MLP neurons of a small language model. Each row is named by its layer, matrix (gate and up: input weights) and neuron, and shows model dimensions 224-415. Each number is 500 + 40 x the weight over its row's rms, rounded and kept within 0 to 999. Numbers have three digits each. A neuron's up and down rows have the sign that makes its largest values positive.
Before each neuron's rows, "fires after" lists the tokens most often just before its 100 highest values on Wikipedia text that the model never trained on.

fires after: " ", ","
L16.gate2382:498481528450385479467476472457449487459487539416575503524529481509524518547578517515497488520508443401490485538581574457453508491423521500502460566554560474488639530500534531563450482525535436479526446511539534453509460493471472480541445493515526433427443520514502544500499427500569503516506498495446533482475511488479487515478525485525505538435465509492458511482578531507518517454447506487527515477583480538487514499500448517446439565511488421567527597501508515509544524455543486516485402547492543478497522468474492499488482443556586602548621474475480539541550520506492529571
L16.up2382:499550490508417456459530433431502460533549541475453512563550492518429539445491423487508590503485513434495445450539514520519530484468519545516513454529489460404535415504497519484467528525485453485490493489510496462478507538552488541533462591537560543453516477489507523505471468542465567522531474488453501451478562457500493497475436544502458520479391523468488490486501522515472511541523487477524474443501405529555408493526469496564487536592486506534522534501554461468544565475535417535483478455506536505546516527457497495483439484542358520488525490473479518481524458568503481530

fires after: " ", " of"
L16.gate1505:475537407542556522428503512515510487457523543450529516460497533510508532577584517481501484583544546523470445489466506497540604514516526470458502512552507461578453469523566447500459495525462485525503472487513538552501456430520489502483472544488511427522587471545528490484469472583487491551523531510461456553563475518521533543558480473518485464472487493488488449458439466491555436524395491473503534530495467485486584526513506482516465525532510466459474550543451526554508512485520503489527518460482528528459471467473430511439429480530541544509536485536510531525517572517488397487
L16.up1505:482528471507490502555497469514589515533493546486518450478538554522528494511514465504516525477489535447459530484565498637504549444495506484461491463537463528564483531484516411509405506458476520520485504475544485510551497476484478517538465540548469502462559485406543449509424444464446506469468494499470433483474572545503567434462546517537473457484527413389496474488520468491571494545495457466507507521494460441527440496545541568565444472506487462539429557492532489469438474482506472484457521486429491496489473536504453551524529503544543475538489494511425460505440525463488432518

fires after: " ", ":"
L16.gate2392:512584487523470485495476558507470442493456487553454510479538539440514549557505518487525420520521560524430508575508453434541482523481543468495566507507410468479518475600463471471456484423485484516512518488501498506466464451563531465536420502506485478506515551510509515495444568541431488532545477536538450548495550511505392466564422520506484457468510433565513530565490455502485528511432503467503572555468502560544464498496549420517503558562499441555495471470500510424521471490461445486479532471585506539544518442473463497514453548467434506519538459547523472557520494527442421491
L16.up2392:475534452541549530507413440400449496490514497493491497516539481452487520459483459441530454565449530483469488515514463505494506508525471547508454476513507541445519497562507469472518519544528516443534472521503485418447537444465514493552481549516463482586558484442574503447512502451511405579504516490560469502517554534409565464470472544432428524561487499521489523567444500483501502483531447488499541444545511604533527452500518379498476474514535497459528532540485520494493456405478449526485493477559587511483472523471500446546493465557468498507566518522505504495434525463503490526

fires after: " ", ".", " ("
L16.gate1407:497471504473489549491498496458527489469511432527528484414499503534516487571523493507554481463521572488521482560470396478410501495554436545520516546559606563484454448526531486515557497438509432565467489488475456506574619532529431497500532508513558481463428492535551509551507538504469527487515449550487499470601489538502476518532476474545438552538469513488524524498482473493477467473475477524482403436510485509545445508513515439514481483490534494519428454489459480540499515500497495526476499509399415476435534540584540447513486508488466449423521490409497468492497491502456477462
L16.up1407:545485414509510446439600512587487473498521542543497424557525489528528505489510436509488552515451483486504493502594549437452468464517494495511505499497502562563518474565498475509556548518431435492465508526475482539484506511491488502519495520537490448487429455495516518440515518487461468513534522502533545567486541477484566566489476547535475534470520481511499453448493466473488491439452461444511491549519537435524453522502591422453532501525535488418398455443499524491529570499512480488462435511540573529503506535498527519559471508480430563558502511483495513580550512555518448448

fires after: " ", ".", ",", " $", "-"
L16.gate2444:559567523495571555474539537482489519559513468475551519551559537525506524527508500494417455510521502520599525480474444574489458417476477447430546491557481464505502491458475524506553506480478485509503539541467488489417601563523496521567459473487548503491493524497421527483508495488519484532494466472568454568507507475530425445458518543446491542433465461549530468441541489475473575474484501424502502476473493467487542476480503446488484427482535517539517482521491444446526527550524505504529485526503453527533493490405497545490445491521516503483434534512469545504544518568654497495
L16.up2444:549486505525512543500524455397473512452463486510551537496474535481534502537561490335460503522518426559569561470485489545435478478536474498441506511557451471468511450519496444501469538482461427482532534420545488508462575563472535513541506540469507498537439532471532493485508477494461510519398495521531470562478488499417493493579586501527521451511574459444495517408526491509493463480533414506498445536522470495490468515439485487487480555494574464504447444453492541504464457549499489517442552563492499533493528529485524494593439552510485475442505544448505512550527569453513503494

fires after: " \"", " (", ".\n\n", "==", "\n\n"
L16.gate690:495524516559495504536486516484538510628578460614451570487475580510479526520445462465546475458469502505485449471517498534522492469515514396518497476439527518457504550460504530479530444507489469427515476473497490544497460414506458468572524564428478516442473465519437472467506502460502499528486422502465475530498567501550484543455513521574497517500548481498563445536488486406608479514527492535460506524432483454471448563505477426392461556493480516489481523536569388497466508512448490570510515462471529611497466518452517502566514497490504521544506436522527470483531484502435475547
L16.up690:546500424555500522529476510557561505573470495487453558523498519510421510447413495520459563469529479553504494415453508491466478403495470537458555558470518503470478447424536386482542463479518525437494484514464494513496432572514522453462479366505517485491520444444579462482513502507443459475476469467454450502487535488480530411411507470461537537498460513420594456515524484523483495524499479470534509488498569486453512375510468486385449492499566512433513510468492464545490461441507458465510574475501506479483529537536513445525479506488463475570472482517510553444480508541529446441

fires after: ",", ".", " where"
L16.gate1926:472556473506477533551457500493514482555431535519434438429453501532508502517569546554506519515526555520511524499448453537477472465497449472444476491489515579404480480449437477551500422497468508515474510460455504493478454507496484510453512456412476545471521520544502456475508480450551495570497487538496486467496549578380429526508473515590489472509504509456558491519502494491487502552540490513510458536525503530508450524502496484455507514515555524568519448488513525408489567563514504404500497526471494458477468479533531496458510473509416493569580510526521504476512569451532464539
L16.up1926:476507448514495446479540510445461566476421545450521520456442519497490508548556516545523454599589518509449578525574509504467477503515452498493502462513533532545551436475476534561469518537477491470482466395518519527463529470544572478520464509485498541528444442461536444455509533477451552466560479564487431521539520482510463474407628504461491487545507527464495571474477426514496506497541534521535516547526458487500519541484506447461476478592523540473470482560492435468419509490522496417511459536543555523497496586528500510524531462516422464445496534499490505547470495524543501453

fires after: ",", " |"
L16.gate1300:535560450521518533573522509494484505517396425491504503564476396450462567528459504556518492459512500520450431524500490447518452518551487442509532506538516629467563457492460505558542442530512473541563528458520449458547462555466546445536551456521497544495509484516549514487488497437458512504445472504428543535493527566524532446514565526508488546446472488484463493556541495593501516473530572543451468543442486432550556526483472487499525523546473584507452436482507543489485459518456441573513497473430464471481499480490459492556467503481514491539559495442499536472461519532529498526
L16.up1300:506491491508497498559494506472472476534484496484457449496616524502471392503439469586560503509521517536439484500528522464521465495489521456526435501535463561504492461423533509556450528497509542471514538415506496540514515550549472477486470573480553527503454510463456443514521519522506538470517495500508502533403448473547527564515517515498505475414575484521485419406547515509520428483476462403479528494513522437577476506534459540393507537506476554410496544535498495468511452496466520572593474474533440503479520580474451493503530550493494473518472505484467504501504501455525504541

fires after: " ", " |", " /"
L16.gate1660:470558506467460521521474545556575495469478510527562422490517398489484521505419493555484490507533563473399528526569482490451536493464547522558521564557453560466452530485524499481374546496480531531472481510537478472462568503471532506577532495524571479476556534493442464515403513487450526534524500522511476413561487449499465579472517574522492528436538487442432465559484492502529544443478485509508595462507466526504505478447438474552449499530497472558539468544504467446483505442625479558446478578523492503512467545498467523491533435503590443533493526519493548512428490545524552490
L16.up1660:490528503429491517508498501481451504485448510521529402511519489521488544458505553512483452441439522460507505512516530468522510519415527528497532511422499502484440502498480536496465510488498476475479521593551463525486562416468439473492496552474478549470495529522483458496496545547441445438523452522524520446461519423476460636541470482510517515430486424507470457545421552494525571495512460532479555489540524464543579521531449532542506448494461490580477490447558506432519454446564480481509479456539507499510542534512526557545494460512421428508576525500466562507526473441435488503

fires after: " the", "20", "19", " in", " of"
L16.gate597:523518492476440495440440481472509466471499530513533519508456497526514555507534543539563513454523485550497517485558440495539510496503458507515459518505483456492510573499475542437478532483502522515519451471536558513500589507517561431548475519500499482524514519473479508517560489469543478517533440488499520506544491515520451501489432474521528450518544532495480528421560522484499513529541458498557507559521511511501539469464414550469548421505550431518484528511457522501471495525506465552463532512578508489535422516506445441441455537567524520519600526483489472476485558474466490571
L16.up597:537488479554411495587542492456473510502496538490489448472538487492507492459521459547555454428467513431477535469469540492464570440486485568541491529505511544455495500507492501528436459523533501502489453419502469477502450478460536519394515517517481523484503477469612415442433477524511472482506482486560578521486497483432510545428511506593519499478469458489516514467502479500550503535513526507494467435517509489511440444516517494463533478531511502540452528506506535488475451458485505472456498552507494464511501493548581494498473465464519453536431467485481487458488565418499505462

fires after: " ", "–", " |", "20", "|"
L16.gate536:502528479494418543517474483508495588483468534516557478521514460540531497483520474532491581539512412476494528535519498431472528515526438554401575498453552610542549481572474510536462511497476486530507544517513517448555492507509488493476544497468483525448577514471518465515479400453547545495574536503433508512521587561450554500525477539490449498452504436499476517484534488469547449507514462581546510537432430487486455547543507559515530471527488521430477506431540479489521479552471524570536480481471519430554469459492506457574578505565458491457469506463521501407471447463447544470
L16.up536:523544471416511460484535582449453442424449502444465497509535589506482554443479550497528547496441489477464517492494491509465536418531488514460461569472507440489470505553574524506545529489423531501488519491567438449481505509473471510497433499485473479455447559531480563508493468509534490515460502503454613456562524563448467456480488442533464538494499526526598513471445466497497502547387496458504540518493474486458554526558469506522524523572516534486537489458424493523530460421494546515574430492473567466470486444468483534501453552502503531478519473570555536462470472558527466446

fires after: " |", "20", "19"
L16.gate1397:522526492470507531544454473509445527552405491499560455469468476559462541527534499513482434535530522490489471478427496479541473485586378529495513493532543542561513411467450433503556426529467501499517461499502550526413452469443536489549452498539470482500494485531528453481475511508443503536449569495519552451450488558520508572593500486484438567510465502547521469523498457562556568518495471518489531551443528468546432528439616554479476529516501386542514522536462482470503491481471528511440553500547462458554513511500572472533565506459551459492510473501527494479460520414496544438
L16.up1397:476451541500540506503497517531498530483448502493468529522407549494515469516382501474455537502584506498531501419474480472505534502516446533569529440536521515571544448403451506459440474495544480494595493554528478438562509521439500531462524435528513487460462462551447394506531480486449465512546549533474495478493510513469513501514487525525489488463518532474491430549479554524478547494451498493442493554496534426526507460426509495540501515498568552513531459565427473443511451557590547502479589501530441534511495550512523506524543570471481492556558540454441494487506512448546570492

fires after: " the", " his", " During", " of"
L16.gate1286:453561562489554475568506495477614469488529543515418485504575554475562528548494496415514505536534499459522462487482446490467526448500466495595471441468520465487455495451508474545489463470470563405532505441506540499388425541492465526509475441578496456518486550478529441448424507555462576471453506497538464461423487544478465492470539532518502527544466508452499442460445464471455437477562505479567533520539514460479481472555550504505472427488484501506417492420551507444502500501499547516550447485503513488460471385500512579517498497520555498482505554431600451449565490452542444427
L16.up1286:482552460517484527551530471464571470437498444542505510504476574526552522537584442530510515520510484536526480516552473542428452428481399536548511427441513460561487452541615523537466518480439432505486479447482568472501513459536482486527507470454561547489552461445531511555455559498509531488555469541466499509543525530495552472515423434487470569497545493464506549528552503423542497542416473512502564496538586533535477490509545507483495503462470420407443535461468475518540505482474507549463507495547534470518535535516529493522490451453415465479498428473524412386551515502572488531

fires after: "20", "19", " "
L16.gate1747:539496504452494480468525494579485561518519467455557525477490476531515467462499516443533534484480446466510563464444512505516493587498457535454412490481509561493489535528509525464484524492517429474493455468516552500512477465554545549541462527540555547500468492496504556531508450540465497603463550561473482507477482501496454494542468479552462530503458472478488497516398496539492503498465554486471421517507523485445464566483470495461549480550503450551484439484499481420502445503475470529504560492496451490565489545497518465547479522495542454465536505467425493502449558481521448511
L16.up1747:500525460401445512551461520606434461550476446510569492497450505530478472491496514469469498504528502541518486476487588499532506476482544541499535449460511521537551457477522557632496495495478517530542482449455539542459521465480447469480475431477482443486543428532503527495533484574424532528516537438471446513504505553517489448522478516401520541473485505546476522538488481499423545523478525506570451484509569559501424546472416549464487573534535521534487550547491526535558473502475500544464553450507525512458485536509512427556519446466553507535517519493547572505542496474413481471

fires after: " the", " The"
L16.gate263:422561491464468477493456477468488483486512551473558502498425556446478465543435539546504542497513480340543471510517456470500502517523499537432638524489530530540556482443494508436520436505548507473493458517480477505535514484567547445540450463546513480566547542515527467535457472521468469474533534604482463501522491468441505478535504447516538461549440509457441498518457482509517487526489519483492576485494548454409507511496585505518462459480473492467497465421518582554538525486498551510496492557585539506519486477463517458472503487461560484511506470492554511534521544480505523447
L16.up263:495601460514480549552507456495545474514543523477513539363535564500525494489483550505552554503440483423473431501590453416505428433413467450469507537526437501541540515468614548468548471453525528476522428469560489541528577509513541480496430525480497510457497494455496423517550461389396465506552491479531524466401436534485596488487464535517489458528479512506439471486527466492496522479473443535532412424442553519527475576485515520458629531491474510512489492530477561516569499478506531616445516458492479539526498511554497523470473515532499484451510470466538496486491494527510482532